config.toml
n_head = 5
norm_eps = 1e-05
positions = "learned"
init_std_up = 0.0318
init_std_down = 0.0
optimizer = "muon_variant"
lr = 0.000342
beta1 = 0.93
grad_clip = 2.0
warmup_steps = 200
decay_shape = "linear"
seq_len = 384
MLP neurons of a small language model. Each row is named by its layer, matrix (up: input weights) and neuron, and shows model dimensions 112-207. Each number is 128 + 32 x the weight over its row's rms, rounded and kept within 0 to 255. Numbers have three digits each.
After each neuron's rows, "fires on" lists the tokens most often at its 100 highest values on Wikipedia text that the model never trained on. A number after a token or word is its count.

L5.up1337:155115101139187105200134110100134129137164096113110129107177148115117120092148114127061142128127122117062104128131163147098107083076156107200115079147175183151155110081169123132158102098084134094135105182142155092175126157122107136084134161103046142118108129115100160095144130100095138173
fires on: "Democratic " 30, "and " 20, "dr" 7, "ay " 4

L10.up628:121096177122114135109109087193138084164123107129094173155145093155125211129120122166124152129148124156114101141164106119131178190118164157124073151142134117155093102115131108094147112137115140146143100171169126113127110114146205091156078096139116100160164130132184175169177138156078108139
fires on: "| " 38, "the " 23, "-" 4

L3.up887:125128132111137153157156114146088189148156047120103132103118139075122108090123081049157107159151172107131134079134126094099077127110161109124148111122140130076127130082076205134107127138179078075147157119117179129146131151109160131166080138081178155116116097184142151136173120124110135104
fires on: "le" 57, "ase " 10, "ale" 6, "pe" 5, "has " 5

L5.up458:093157157123122126199070161081125108132115089116081139111151096123136102139112074111170110126109136134111109124101112094163149109099122144131155151087200130126063169109149139153237100049116106188081154153087150132107138162140159086178128143144109144152129138169091128179148100142140082189
fires on: "en " 16, "ham " 15, "new " 8, "us " 8, "an " 8

L8.up62:088091088123139088129092131146137139165150211095138174111141161114171130149127129140155120149120158132166124157114142144126131137109077112136128118153115176140124104098144077132114171098142156135126148161132088105072131090162062119100105132144122153054117152119099158119122150149145077100
fires on: ". " 21, "st" 13, "ent" 12, "ous" 12, "9 " 7, "ure" 6

L5.up846:134163176152114124120103124193166084106136103139090132102153088056084121174151095107121120110104140076131151136131135106131110069174190137082138161143125150131096157124123151109101111084082091106124107154103124133136152105091101087159096076140111090112129210131141103140123087191076150097
fires on: "De" 26, "tre" 9, "ik" 8, "har" 7, "Har" 7, "Be" 7

L5.up968:131124096139129065148133063063137174117143179090134099101135172084130111102108159123151121128127115207130166146132130161112163126111151123082173101150121114156161126134154128147075169061098129108142112194063187147145108112121135105092109116183193115075134139123114122149163167085142115117
fires on: ") " 68, ")" 32

L3.up955:157135112072143174151157132099116154214112146157144155110153104112100094126137154096097080141124146146192192171098181126169185117090097162173151148125103102080131128159110176150080118110066146134096179137137117158144119146098105147117146148114136136176125137120113124157159106119099159148
fires on: "p" 24, "not " 16, "get" 6, "mel" 6, "exp" 5

L5.up193:142129118127100097064145158084105121062110124112141185068120106104118123130184144166127115052231157104110129085132112175140143161078119163163150121159124147091135144091119113128084161189132117110079149117131095148123182145144128144106124174179087035157133142140125116112123137124135092119
fires on: "in" 18, "n" 13, "9 " 7, "+" 6, "22 " 6

L5.up1342:145115125129098113135101157177031144166105103092124092186122164105127077103163110145131109158106124127128114144112129106119145132131119132136109154157124123117145130052160152115091123157076100086180149162179115126077151143179133143129129193170153120115102130114125108114144066143154127090
fires on: "H" 18, "Jr" 11, "(" 11, "U" 9, "B" 9, "United " 7

L8.up866:114133124082147182170159145128175163152167119153154109127144133059099154207114144153124072130142098091124116148119130093108129095111132098119173201151110120103127182165099119158079126136070073196185154124175178160201134085130148118100154117128101097142193127154142232104164133165108065039
fires on: "en" 36, "9 " 17, "9" 14, " " 5, "2 " 5

L5.up1274:157209109111134144117099090142126167126090109145112149161103088119139140128135142132170137101131170090122170180118173103180162124064155139115155124153172174127156132085137171128144158131131150040163095101076084156094125121154119124154141161120110109120140121070134100080053164113160130131
fires on: "al" 77, "acter" 4

L5.up1293:072138122114040107123136124098127131154184131198155110115140113093187138085114120093106101129164153196155227128137118150117159000064114117164168153125163108182086170157130156130104151095118132106123152117088117106185090147177141139151134109133166129064068108156147116166116115089169114148
fires on: "ex" 21, "per" 13, "% " 9, "tw" 7, "pers" 6

L5.up148:129148163131118218113159125120176174126112174143128146130065103101131159118164083147101038132103111138118156108131126142074135119109097088096134083137088142100155080109123178155141087133149188161195146109115130117171083168126123113180139157167178111103130067124148127138154057117088127092
fires on: "or" 43, "Z" 7, "M" 7

L10.up984:144146104124158123132120101202106069130085150140124152162188103168140116184098088151065134130159142157156166111149133057164101164123182108129143154122143096138109137127097131159185133121095167113106123134148088104152147078110104166159126119097126153133170135135163103135199195171134136207
fires on: "A" 33, "te" 7, "ro" 7, "u" 6, "-" 5, "Te" 5

L5.up668:166130104108175130173153149097189155134129150155155195155102052107112180126108138130076165154108087197127129069097136141191141120073097123102180136150181119122107180118158103167105094091127126090106166159161139144137122178092087143081100169081066142124107113091167168115089140205124147085
fires on: "7 " 12, "at " 10, "5 " 8, "14 " 8, "3 " 7, "player " 6

L8.up621:141128132121152075090104154157127146139172152108162065182103125129116130122134107175115138161115107104110135165138139177150129133088126156124101167122077142097092111136122168134120078109118144115168060152072113112145113125116125132175155101117146103069178174077137135146124158163135160136
fires on: "l" 37, "portr" 6, "m" 6, "to " 5, "from " 5, "ex" 5

L3.up145:123097103144080105108120112132116143126165050168112118124176138119127114134139207135073082147099048212120138091130114107072196112094093123143107164152114131083167142091145152163116140130121103131180130116091141116156136172094109121146097094073130149122137137175134086124198106093163191081
fires on: "t" 23, "az" 19, "j" 16, "ab" 12, "movie " 8, "Z" 7

L8.up495:106086152182180133118112107088110082140138122115160167102164158160144119068133102184094103167095133067101131176147099135175134176164125151195147130094137152137152104153118143027093097143100184110137118134129114150164150076096128186058136125149114094149052128143187095113155058126114119116
fires on: ". " 33, "Fer" 9, "ern" 7, "fer" 5, "he" 4

L10.up643:149176136143076145068098151153187131095091152192116136161128174124129115123114138105178123096217164135135090103123116197145166104195151123114129156149090141188100095111121172077102178175147090163131119118184123127094129151150105100118097120145090175163098119128120092158129155172123105106
fires on: ", " 26, "Pr" 11, "Mac" 10, "votes " 10, "Dor" 4

L8.up1367:115118101120069061129103166129130065194102091114147147118154102157139146172151169145206134119201115097138119128093121168070169119136155107128129166132176115119103168131132148123121140092073108116124156148098129111135142170119163180130123173171146112135090094184075140175149123164131188066
fires on: "\"" 38, "You " 6, "Gre" 5, "ers " 4

L8.up1206:157090086106161110141128160140152122141100140076204156099183166128182109116148157128143142107087220134114142144157147127096081151147150135104143094170138128179115126112151115162129157153149099137123161201144091070159185098089160112095142125115133137161201131073115099139175086098205144135
fires on: "was " 16, "also " 15, "released " 10, "then " 7, ", " 5, "\n\n" 5

L3.up317:177090135097140126108075183094126131130107102149088101096132105134176091099127087129090150115121128071147170140092095147158151177103120132120152167130089106115120150100148111128146107165163122136091132177154131136158135153142135089146170160110138179116138136136097146075146178216146103115
fires on: "r" 93, "the " 4

L10.up817:128071140101106128107073129239111108114156161140099114142136122097082063123125156131187162118118158138113121199151134134090162097122092120128120154103143140139136113100158101074124121112151125121134084133123108104093167113179110114151155165103165123117119126146162154133152168130104066106
fires on: "C" 28, "| " 24, "D" 8, "H" 7, "B" 6, "-" 4

L3.up153:122139098105100146125102114112125189159175150128147175165127161093175116116189255109148163141099054132119108073117131120174133140102119159122151116171116122111072164086132162130119134180078126172125077074148146138102163081144157191141176114150166126071095106089113059113179151114109178121
fires on: "in " 15, "es " 12, "S " 10, "two " 10, "taken " 8, "its " 8

L8.up15:198088099055055203108140099085088145155153165093121166140088110182128120113106152163116147082127078110122172139146107147165102138147164069147098096162171190123055079132110120138087130126116111134139101155160094119177100169106078139100106141126111096158149090107172102075119150160141104105
fires on: "ri" 23, "Mil" 16, "Indi" 7, "Andre" 4

L10.up866:105151128146130144095072118098104151131025113107101205166160190183094141106119095113132182114099119135140111109158127157098185113139120187122168167233146137127143092193092166170125105191122112041112141157163192155133122162054151183101132162174123120112100114110127096170092143144133117077
fires on: ", " 34, "the " 29, "th " 8, "which " 5, "C" 5, "–" 4

L10.up839:106113152102154118065136076145141130127040120127156117202177157115127120137150141118122086189148207114082175057164158166166103057133096171121181147096099092152145137113112133169140121161135122132127131103164101180086092179141100120118111144189097089194099150115147107097115167094143112186
fires on: "the " 42, "= " 14, "(" 12, "{" 11, "| " 5

L10.up365:147194122153146142132074091134166160134103109148172063157123166117168147081119180131088121135087155119111175142106156077150125131150180162130111103158129109107138092073086158119142130156153102121182101068119101097168111133143109062108106115109135106125154125123162098149035109125140151109
fires on: "-" 32, "ah" 9, ", " 7, "al" 7, "| " 6, "H" 4

L5.up952:096153096181132148053156136104138105148131145196140096115185153074140170163133161181144139156135100114144162157115123107090142167111108130153120108157179158145156121071106075127171148145148135069173126103163101119145137100180091125171141172096139081106119108094160114170171111114082132109
fires on: "k" 84, "ik" 7

L5.up1046:120138075158108140087126105160160084135100165169122132130121156109144086091146134108157074133139111129089162174141142106148131087109148046136118180100078122150154131088081095099104089135111149156153139137155149136113111154122138142103127114198138152163115122178126193147129075034133187159
fires on: "199" 59, "198" 8, "201" 5, "January " 4

L8.up84:132111139141144139107146170164149124116100019101137173129149056149159097125143193131144146152128116128170149052062122118149075126129111132116108107123157216111143089082106156113096166158170124076127088179165117131079128136095108107152107118175182159158066119153126087133126144160118131105
fires on: "S" 82

L5.up190:107143092202120145103145108057105139112134167093126175169107135166124148128144128125108115190120116078134141157130110115142179120150183155170120121169083083103163154077132211178156186143133201140123156190155078139163129118108126089131126100140107119147147113113119120093137077101163190106
fires on: "as " 22, "% " 19, "out " 7, "King " 7

L5.up987:107150134135147140071082119136076136140119186125189146097128139141115116120125108125112205082128115193132168113137174106204131178135155116139069171101087162159150137130132149137135138151173164125097108135128093145117140136102077108134127126110150117086198139107175156138183134097177159126
fires on: "i" 42, "N" 17, "National " 16, "Ne" 13

L3.up385:117142114113129124089061171091066158122109145129135163137167161095138110124146092142155165101126140187106107107146087188072123166097165096149099104071157097101164107123188114075131132117130099093184153144171116134166108127152158142080159142175136067138130082088102138101136140133112161165
fires on: "J" 36, "j" 30, "oh" 11, "War" 11, "sum" 4

L10.up1033:115180080117119125097112185098116100133075093115136112124118092104150121095131098128156091113075222143110142158107093158107174085155140077190150143111136099085110144141147114182156148093149167082112123161183208098124158116205179135080120174183097125050069166158130097127099132132145104158
fires on: "ic" 12, "lor" 11, "===" 10, ". " 8, "its " 6, "|" 5

L8.up287:131116152133099124105151133156158106125090124188102116052138174141153118158134084090157140118146138142158120088138090087108154106185111111149163161128149094143073114139150112150116145145126081187087149146203102145123077088161160117081160081150083104118161097101085107069156170095138137178
fires on: "y " 15, "." 10, "s" 10, "==" 7, "og" 5, "ers" 5

L5.up710:147119110089119059105052154120104153081115107140092147173137080149173129116096180141140128112153130099102149142115054153129116150135083159129142165115109118059126131115129115156078139128114130139169128134119142233153159122150113178145065169131142101184114175142127120099125124170166114110
fires on: "(" 92, "Z" 6

L5.up1044:112127130134121145151152054168032125095089133143146138186166159090097181144156155170185159081179148142162134156141056171084156099106097101091067089177172131112129135117099138143107201088152120123111124145098159150082115135192127017082144149077074123105110170114134087158145122145099188063
fires on: "em" 31, "ep" 21, "head " 12, "emb" 6, "wh" 5, "head" 5

L8.up441:129053105111139132129162119108114118144153109102108187089168072125180138145167141105177121132095077120129113146074147139153177111128132070151207149150122156125157177138132071094114187088110158127095122161135112094107153171195142139146168128083157134120150114148117151130175131126122151164
fires on: "B" 22, "Y" 20, "y" 10, "I" 6, "Kh" 6

L10.up1431:062175122103082136103115147115140135110161107173136113103116123142097116152143103146145153184125128147129085175124130145173152157117105104101141130117124140104085198092095121160085175155134073150091148132155142136125109099185151131087156078139122094149152075184152192094151143181181120200
fires on: "===" 25, "==" 14, "s" 12, "m" 5, "es" 4

L8.up948:121114082087092134075138140123116143160138112117166148145138180098138093107168173129087091185119117167113126146107174163088152134102193066154148091132178137105169105071115113107125159135134179142116151196033164081142112098157100111095103113112116195123138126136139099150193205117072103094
fires on: "F" 32, "N" 25, "man" 8, "I" 5, "G" 5, "King " 5

L3.up696:092134134191114085156153209103145160089155111127133164116089246151120112137197117130148113187107077070082126113173130145183164092082094117127143152094097134099144164110188139153117122098100130089108150131081149123137148112131102084173105081138115120185129109128174089137132121128084169128
fires on: "ant" 29, "au" 7, "C " 5, "prec" 4, "Oc" 4, "early " 4

L3.up214:103057121139110084120119185170143111132083137122166134147145119131130128179142097066196123102192205130137168149104109157124169071158091119147172137128162110163096102093102113164085172145065129128168139094125155145111123176162094111122155152139137117104075122132128133125069167070097124122
fires on: "\\" 62, "\"" 29, "$\\" 5

L5.up953:130163165194122118127110153070155138114113173147181154117124093170181049116087160151085166132094124137080147085100105144105113186129161114083146136132071142113117070110117119126146119120123180098163117124152118120144185111114102108100141154106120145183113161133153150170183139122116121161
fires on: "i" 56, "di" 13, "adi" 5, "ali" 4

L8.up979:082129144171134173125142141175130152105086087146147128135167159112163150145157120143105113152081122106107169120110133141198074151138127122147092163125154156097185085141107155134098141132164185158101115093101131127045066079090110149174140104102131153179137072119136102115166160114148112112
fires on: "s" 66, "S" 4, "z" 4

L5.up1060:135148120147116156082170113099111100210182144110226109179168196045164121195189090122128169108116114113216136125212101176047165123096119047102129138132114110154189128116101144124117055089102147071164110127139115175167107104124133125121126124105073117096129086131131084137134111101105146110
fires on: "aw" 31, "ah" 13, "j" 13, "oh" 7, "unn" 5, "Sm" 5

L3.up482:129129109148075151091082070098134144142074113096141109127140144147118158095120168117107137167141130186106124152144141086121156161084098116124140173123140135166168127111137149089230130127131073123150151147162172104090173158127128165091111221112108142139146140132117151098084154129106162096
fires on: "all " 18, "con" 13, "comp" 6, "ton" 5, "ales" 4, "ö" 4

L3.up1076:122122137092116140123118128155102128087091096156082133124145158119127125084143108107198111135160127113097176178160158133148146145079192162123145075128103136158130159125138155139108108127128127137138153146166122158146105132140156140172139176142142128135126097101141103106118129066135126089
fires on: "ou" 19, "af" 14, "ae" 12, "vi" 12, "lo" 9, "col" 5

L5.up36:155116073117110135109179167102179116091124105080104119155184125085110142119070174103146113127176087144117136093138157108097106160148142142125092054127188141090127104105110157131154143186087109130139153082154148097120075097185111105118118131109138135138135089112176179155164148130133114145
fires on: "test" 17, "comm" 12, "rem" 11, "requ" 10, "func" 5

L5.up510:109052077108104157188142171103175093159184138155129177115140086109156116081079125186116108171069123111080129057177132113162134103097146120105153188139132145117099161138162112189156118128094115112151063137084162120124091134190118106142193122152096131116087120126142166139096209132130054113
fires on: "the" 20, "pre" 20, "av" 17, ") " 10, "Pre" 7, "ar" 6

L3.up657:106051161198165167143101142101100146138185106128114153155157166153122110127147114112127127161090135134077109146124132118153151223136099124139214151141187143157134127084110154114115123131121125090155147151141121139141138102171200092140134095141085154074136133113112169088155088064104138154
fires on: ". " 19, "." 19, "David " 9, "John " 8, "Chris " 7, "Steve " 5

L3.up638:134093108061120148129122112102159119110116101118135170086114117149112124132150105138179136137201070096113135111072127161178137103094097182139103130149106082126112112129110157127123179145161092119154123141162154124115133118152103088159115124102087074121104132150112092036144110116100188133
fires on: ": " 67, "size " 5, "down" 5, "list" 4

L3.up1349:147110092118144069104074099183090118165149106155142129160155120131120148128115167178086138105139060129126093070104134109178144104079188131169097143154126136145106095093145112116129167142076116129116151119171151128126155182125131053131118124154158144181097137179106165119170186117169147130
fires on: "election" 17, "— " 11, "Released" 8, "single " 6, "households" 5, "sion" 4

L5.up1350:102114125143190180151104159105117177124141225073127107116071137128174131132154126124157121135108172091084129071181127108187097132141140111149115183136123136110082192147111095144121129142108146081105098090114093072181151145151092130167081151104099135146092139116094129087157127127132110141
fires on: "ip" 29, "ep" 21, "top" 6, "Lead" 6, "iv" 5

L3.up553:096160087147097085158177153075130147174136108112114126093118137175120132161179168088093105128116189133118109099126089154125110109099133061119127135154118124126106101160121108090156117091136082116130066144206149151126102070136154089137143134153203125134096121112109186187153152101084139159
fires on: "\n\n" 31, "\n" 27, ". " 23, "- " 6

L3.up1105:119143098134088206103124154166130170127124131150143147095062153128110158118163103095166085083149073124084134136113075082109116109132119118118142078165179140077063143093160166151108224106172165156133174115092132141115086106082112172159118058140084113157068132123173225135103141091090136132
fires on: "qu" 30, "C" 8, "Per" 7, "Puerto " 7

L10.up131:121152133119115175080151158137130153165119142149136097130085116148097124105078162135151094050158160126140122140128089095108163099124173132097144187147121134157127049102092150132105087136167172156140142133125039070130111129151094106155083127107104090105126126204128212151108177105135177074
fires on: "is " 17, "at " 10, "of " 9, "has " 9, "M" 7

L5.up162:127091117161200099138119160147081078171140129155130106146175154098105135084101109106094163124100154083124089102174184146130092082121108171134122076152158134147127149139114070160145106171073090052158128126125149176096132156134109174102104146164113190098122069104104171115193142106128141117
fires on: "N" 15, "Music " 11, "CB" 8, "C" 7, "ology " 7, "Source " 5

L5.up273:133127159128120104141079124101164185093087142089054182161090128095116131066166082084092147170119184142097141088096156143132110089083168134091204083139120125097140114116117091108170074117112085110152159099123134117166211105131118184118121125133083100141127134135136149172101143160141151134
fires on: ", " 32, "), " 29, "am" 14, "any " 8, "as " 5, "). " 5

L5.up405:121122114151144089136094117176135112107114129164116181152149097179079180046106164143111195179067147155103127093197096159130138149100133155104166115133159098150143136118163098114142153117132091118195093133119106213126160158153136068136155125132134077142128117081116118182149139155150124138
fires on: "w" 19, "wood " 11, "man " 11, "Thomas " 7, "John " 7

L10.up245:129173130163072129106114118119098129165143127135122134139126213101154154161156147105108112184116124149150114147135106170140091103110112173208182130090135173135151135129107130119126130164162159143143130082135120139125135143136140148127105127158102094135052110107157097112151106145131151151
fires on: "| " 69, "in " 14

L3.up1171:120125101184146142138156131133136121086102141110109139115149120154135153082060128174227149108170148148118162136171148125094112164051138124135179151129119141158115135085111124193154127115094129141090084148126131147099102133167095103121133153088109120098119188109137135173070139197131102077
fires on: "d" 31, "di" 24, "til" 7, "30 " 5, "prof" 4, "del" 4

L10.up380:101171124135193068161120149119131161138091136135112095180139108190101158141106125089163088118112088106146106102115122106113150122130100115173100118110089121182133149121131179135114110187135134157186101052138148146141122178111145171090108085075138094108169134162135149097114116132120129068
fires on: "of " 25, ". " 25, "be " 6, "acc" 6, "= " 4, "in " 4

L3.up1414:156122052132178167184152181091123091126077150124154144080140135159161125113148172120157053185144101148085120110113106110112144091141161074079049144069100141185085112104123163150173083097154060161133095092099130107171115105154135173151122123171105137128143120140115125119190110163155137155
fires on: ": " 24, "\n" 19, "end " 5, "date" 4

L8.up1272:103112089089100128181164143076132167129115104179120146149102104117116178093089134079187172109117128153153118076135146097146151166093129161112106130103206109147113157131075158107144162134160154092106093116173122143178120125170158138156168076092079109108153157091149139099141110129142153062
fires on: "-" 55, "w" 17, "−" 7

L5.up55:136159125117098117107172096074122141148080083112069156136164149168053119096099137078105125112151076094136123146132136101143112154147172098106154077109152127163146140154134127141128172070181089142165135112140114124132070089131062145162152161102107241142121125109128168136119106155130117109
fires on: "– " 36, "|" 15, "days " 4

L5.up40:181146131106085131102101165118162113144208153109160156109147130102118134122114096135084123111091131136097159137157151129111153159128079162142101108154115095134161140128140079166145164167110110120142113185156124151147124099130132113100116159086062143132118148064111119099133198179122128088
fires on: "r" 24, "ory " 6, "ical " 6, "ature " 5, "ory" 5, "thes" 4

L8.up613:111150102111185140039146151093117128151127087157095086103090112124159129118171124157164124138101167130119151117085187133180096111177163169130151116163133137104140146127104080107134131133107127119087131147130176175161141131140145142107175078098205147101136107073121073164170169169151148134
fires on: "anti" 17, "il" 14, "in" 14, "an" 9

L8.up889:104116078133108138139175162184113124155165114089175137131121123124128162103154140095128117142114112151064157111120141128146121123135167124145127146084113142152191207180116169160128132135074050074132161168140127166133100136109117143111133040122065117114125124143115180111159139108121131100
fires on: "bl" 24, "anti" 12, "ac" 9, "gr" 5, "(" 5, "Anti" 4

L5.up485:099119159096198202145146144099148081161123172117096151189150077138133119104153172148131058113133146116137078068136196104111155129119150176108091098180160090119114098126048106125107160071109113063126148126183165142141158189103113108169150116134186144115125136078135137182109147126098190134
fires on: "ep" 18, "is" 14, "it" 13, "ph" 9, "ena " 6, "its " 4

L8.up962:124130106084044087095064072078110118175187133112139165118096169159098174088157116100101136159145143139099174086138165063093083127120156145070173139143140144150148125131109173144137118088088043077146098111138121091154174110161124103106110118115198161134170127132172135125153162135151110055
fires on: "which " 28, "were " 14, "), " 12, "are " 10, "was " 9, ", " 7

L3.up343:082131139208098110088151155085125123116154130104103156143140164173138118082070120127146116109129148099177066134075080146142149142154139127175176098181125088092140123178129143150127092111164124126137156107175138114107149145129095093177129137128063154095074152182141116119112149214086144083
fires on: "sub" 30, "In" 17, "Ag" 13, "all" 11, "Sub" 7

L8.up1208:133130135128101084077099118185122166148170162119141103158108089093151119111150098120212110092091142092120090115100110113103132143085150130199186145066131141125180155107100146132155112160114122173133128184120213129173123139099103113117112133190135094119194153163124128131095163132126119132
fires on: "| " 22, "- " 19, "the " 13, ": " 8, " " 6, "u " 5

L3.up1421:138114195065185172126112152098092083140195127138081130126148133131049082107098091129148098124173138128099166113154113154158110137104120118083074140062142135155102145164120133116159122163089117091134137096159091099116079144191176063141162089099064088161132092108117126087151080068152115142
fires on: "th" 14, "include " 9, "men" 8, "are " 8, "are" 7, "ens " 7

L5.up112:108100129106098167105173167152123097087086122153116107104138149161145116080120156078123133174198156067063130078120108135113118158125133101158191104102121119147124128153144135120132145109147121150104158105136113141118061071179145182199146089151093192171141104197110057159136158128069118177
fires on: "time " 39, "Ag" 18, "years " 11, "|" 4, "days " 4

L5.up849:086091142156164117108148125147137136125090217177140103128092114124130124130128166106132083122166069136102136175180130176132118097126158115123127125188092117093133165067134067124150139123118091062111111120157134151128145164130128182086143121145055128172089039150115123137179100080126118127
fires on: "C" 37, "c" 33, "D" 5

L3.up592:096144085138147131110123129053088113081139122138135131094132110157152059053134146131177100146072158157124147155090108155140179211088082151118127119139134150139151097132143169151101103122094136121147117204159176068174108123136138133125155107145097117102060158151085149142112080144138170141
fires on: ". " 63, "). " 27, "— " 6

L10.up606:081128143060105126077096146121198143138113118125131158141104082070130088110082125102145159206113076121125110051124163162167096077124134087104131104150094176178130158160117133159091123071173076150123114135108148084126159133145126082142145140059129110100149159168205149143097150140203150101
fires on: "re" 27, "not " 13, "also " 7, "commonly " 5, "often " 4, "and " 4

L3.up1223:148120120157136149136162125091098132118124111163110158128107115082115120102160119131162161138188173093122166104118129077107119098096169083143083095130129054156129146115135046174121128128144112094145131172155150099100083070143094081128065175119097064055149093125124125184094114226117110106
fires on: "=" 33, "= " 18, "é" 18, "ep" 7, "NA" 5, "singles " 4

L8.up1036:148120166076124100123110125196098107041110024148146141182163141183140126116082104125136075143158108111118168073100096095147167148110078122084075095121158115151132077212118113179112155156111166128070090146158111130138142090142113176119074145176042153162104190109139196123148118128127087139
fires on: "(" 61, "of " 31

L8.up121:118146079133110093134059059112141131157121139129165123181132107134198157156099111196123077080142159098110153145136132143081156154128137084077181113112070092080128127123019143141088104119136172082112105159114174166100060082111103074094132091178070156128105134157102086124086099066150148166
fires on: "is " 57, "Ph" 6, "is" 5, "kg" 4

L3.up1258:141100071156152111152138129127142150184134135097116172131157170122162159107133100142145093121143114123139105137131137139079128159110133129158082112133113125089203104167171114076113111131084108143094119130127117117157143153152146099099095156095121129116080117136119126119163156127153131113
fires on: "all " 30, "so " 25, "do" 13, "go" 7, "Mov" 5, "bal" 5

L10.up15:094135134155106165083091089106104106143126141154195041115115098045059088127192135172120166121098119129146141148123175127109147129170108184138169088149197201116165120135136084126089132110104140132157103131177122084081091140138086110100152068170144092139137104135048170154143116118095177106
fires on: "h" 34, "k" 11, "Hel" 4, "P" 4

L3.up1514:189167102136186080164107098112131168155133139095115129146139114182133163091153135073147099133148148130145124128059107132132137170139064154096142120162161111133159067144089136157152142157113133093098169112198135037149130138144166119153168112134171073137112177081098079113111107127173097092
fires on: ". " 54, "that " 19, "all " 12, "R" 5

L3.up181:151164134122145114170161161086173141134156133188032095121162154118132091167068129155143065089154111142122143164159114093121154087182130095128095123163123117105119072140107121176148090121072065099181172128145126140130155112134108151159172160121096151126097131096152145069086206163141125092
fires on: "ian " 25, "Del" 13, "ian" 11, "ic " 10, "ret " 5, "De" 5

L5.up797:148109153133111151083165176127132143156147145150061173115109108140129137131153126106160126138139109127201096066122107126133150126103148064168120102138152139114114140136148073069136129089123163123074176119152094129079055152149139093128099160189133169123073164108165168096154108157139106151
fires on: "G" 52, "I" 26, "Fal" 4

L8.up1137:143122119149137095150181111148089153135075123132141162175145151092132161184099147090159123102135138086134127099127085152069153143152111167089163173150148107169118139112124131136089096108149169090167070121142168166070148136126175166135118169104102145100081101134109138182116066119062073108
fires on: "ep" 18, "th " 18, "{" 6, "Born " 5, "place " 4, ", " 4

L10.up573:059140157018098115116120101086151127096092188096138093117045101107116099124125077109061174104110174145134118124121090121171121065068130092145150132141120090138142095125124118122104076079157135144158135107132108164184087139079105145106153100162103153165115162129084131153096118119151095159
fires on: "==" 73, ":" 14

L3.up1274:127140110132198147090126111095117104113146141188149134063132118083083194115129122085101122152114108122135111133103156175168134155124141117069153063222094110135050144148084179082135100104129160126121101085105149083156099130163129193102152172114096115128179115070172109136166174125138124115
fires on: ") " 28, "re" 21, "Re" 17, "was " 5

L3.up93:112120111118148102099192125127148138173092137091169114187177120080126157189106198119140107135127116148155145144148119163086149092125117130132101161119144116124150123164096176120126243149109122153146101164119161146149154154163108133100168143169244103124160085098131095096158124106113137157
fires on: ")" 81, "]" 6, "There " 4

L5.up1290:099166137177144092169090137132158173127164125108125140134128173158071131137126148102131117102117096205176147139192159102154189136120137060117098109068112127185122166127091166140138103122064164108175115083187156138136153137125106111136104194168162153189115145145088099112144128140131188091
fires on: ". " 27, "\n" 11, "that " 10, "first " 7, "= " 5, "A " 5

L5.up1038:153172094128113175118117163107128171164134120097099111118093115192155156136149106101188154039116130072113099062094140102042157159128094130151114124087173073126091138077153106111119172171143136116147117087146095131151157178097123051111110100154081130132168143135152173123117119121156075074
fires on: "ip" 40, "im" 37, "−" 5, "× " 4

L5.up321:125121077096081091131146132157083143110047157162093122111091076160151172087127156135124167092101147104093121142159142134136141144087066093078136131136049124107165141167124075142123113234160114131156119119150179154141089097120085090146153121091135150126159098132105134093174105183154088114
fires on: "d" 38, "r" 12, "g" 11, "votes " 6, "vot" 5

L10.up1475:113157113100188133082110092120148163089121112115166176121142172137144165121066158180119148151129079085104104131135127145133100157161128115137100090091139075133065052091101092162097109170125105149178162159162154168142203135140090184101194091143127130115081182152116109111097108160128088078
fires on: "\n\n" 25, "{" 9, "mid" 7, "late " 5, "W" 5, "Upload " 5

L3.up616:130166111147115118168128112137123109138080134140100104081122051190108152099078179092147139136108121172124097126097157102088105150110147139117130158122119138173172151125069101150092169121164010154103108104110107130145116113155141121155147105100145131121102088194103177127095143159142154181
fires on: "ast" 23, "ten" 20, "cast " 9, "ague" 4, "plac" 4, "back" 4

L10.up118:082113108182131159066082130093130130125140129124151191100133165121136175179108107148084091182146125089131080161120086133153149126107118100158206147122117141099061092131043048097087141106127148121045139091116109109138132119145130138123116150126189066072119130136159132085087123135154151122
fires on: "re" 25, "st" 7, "ste" 5, "District " 5, "ent" 4, "Elec" 4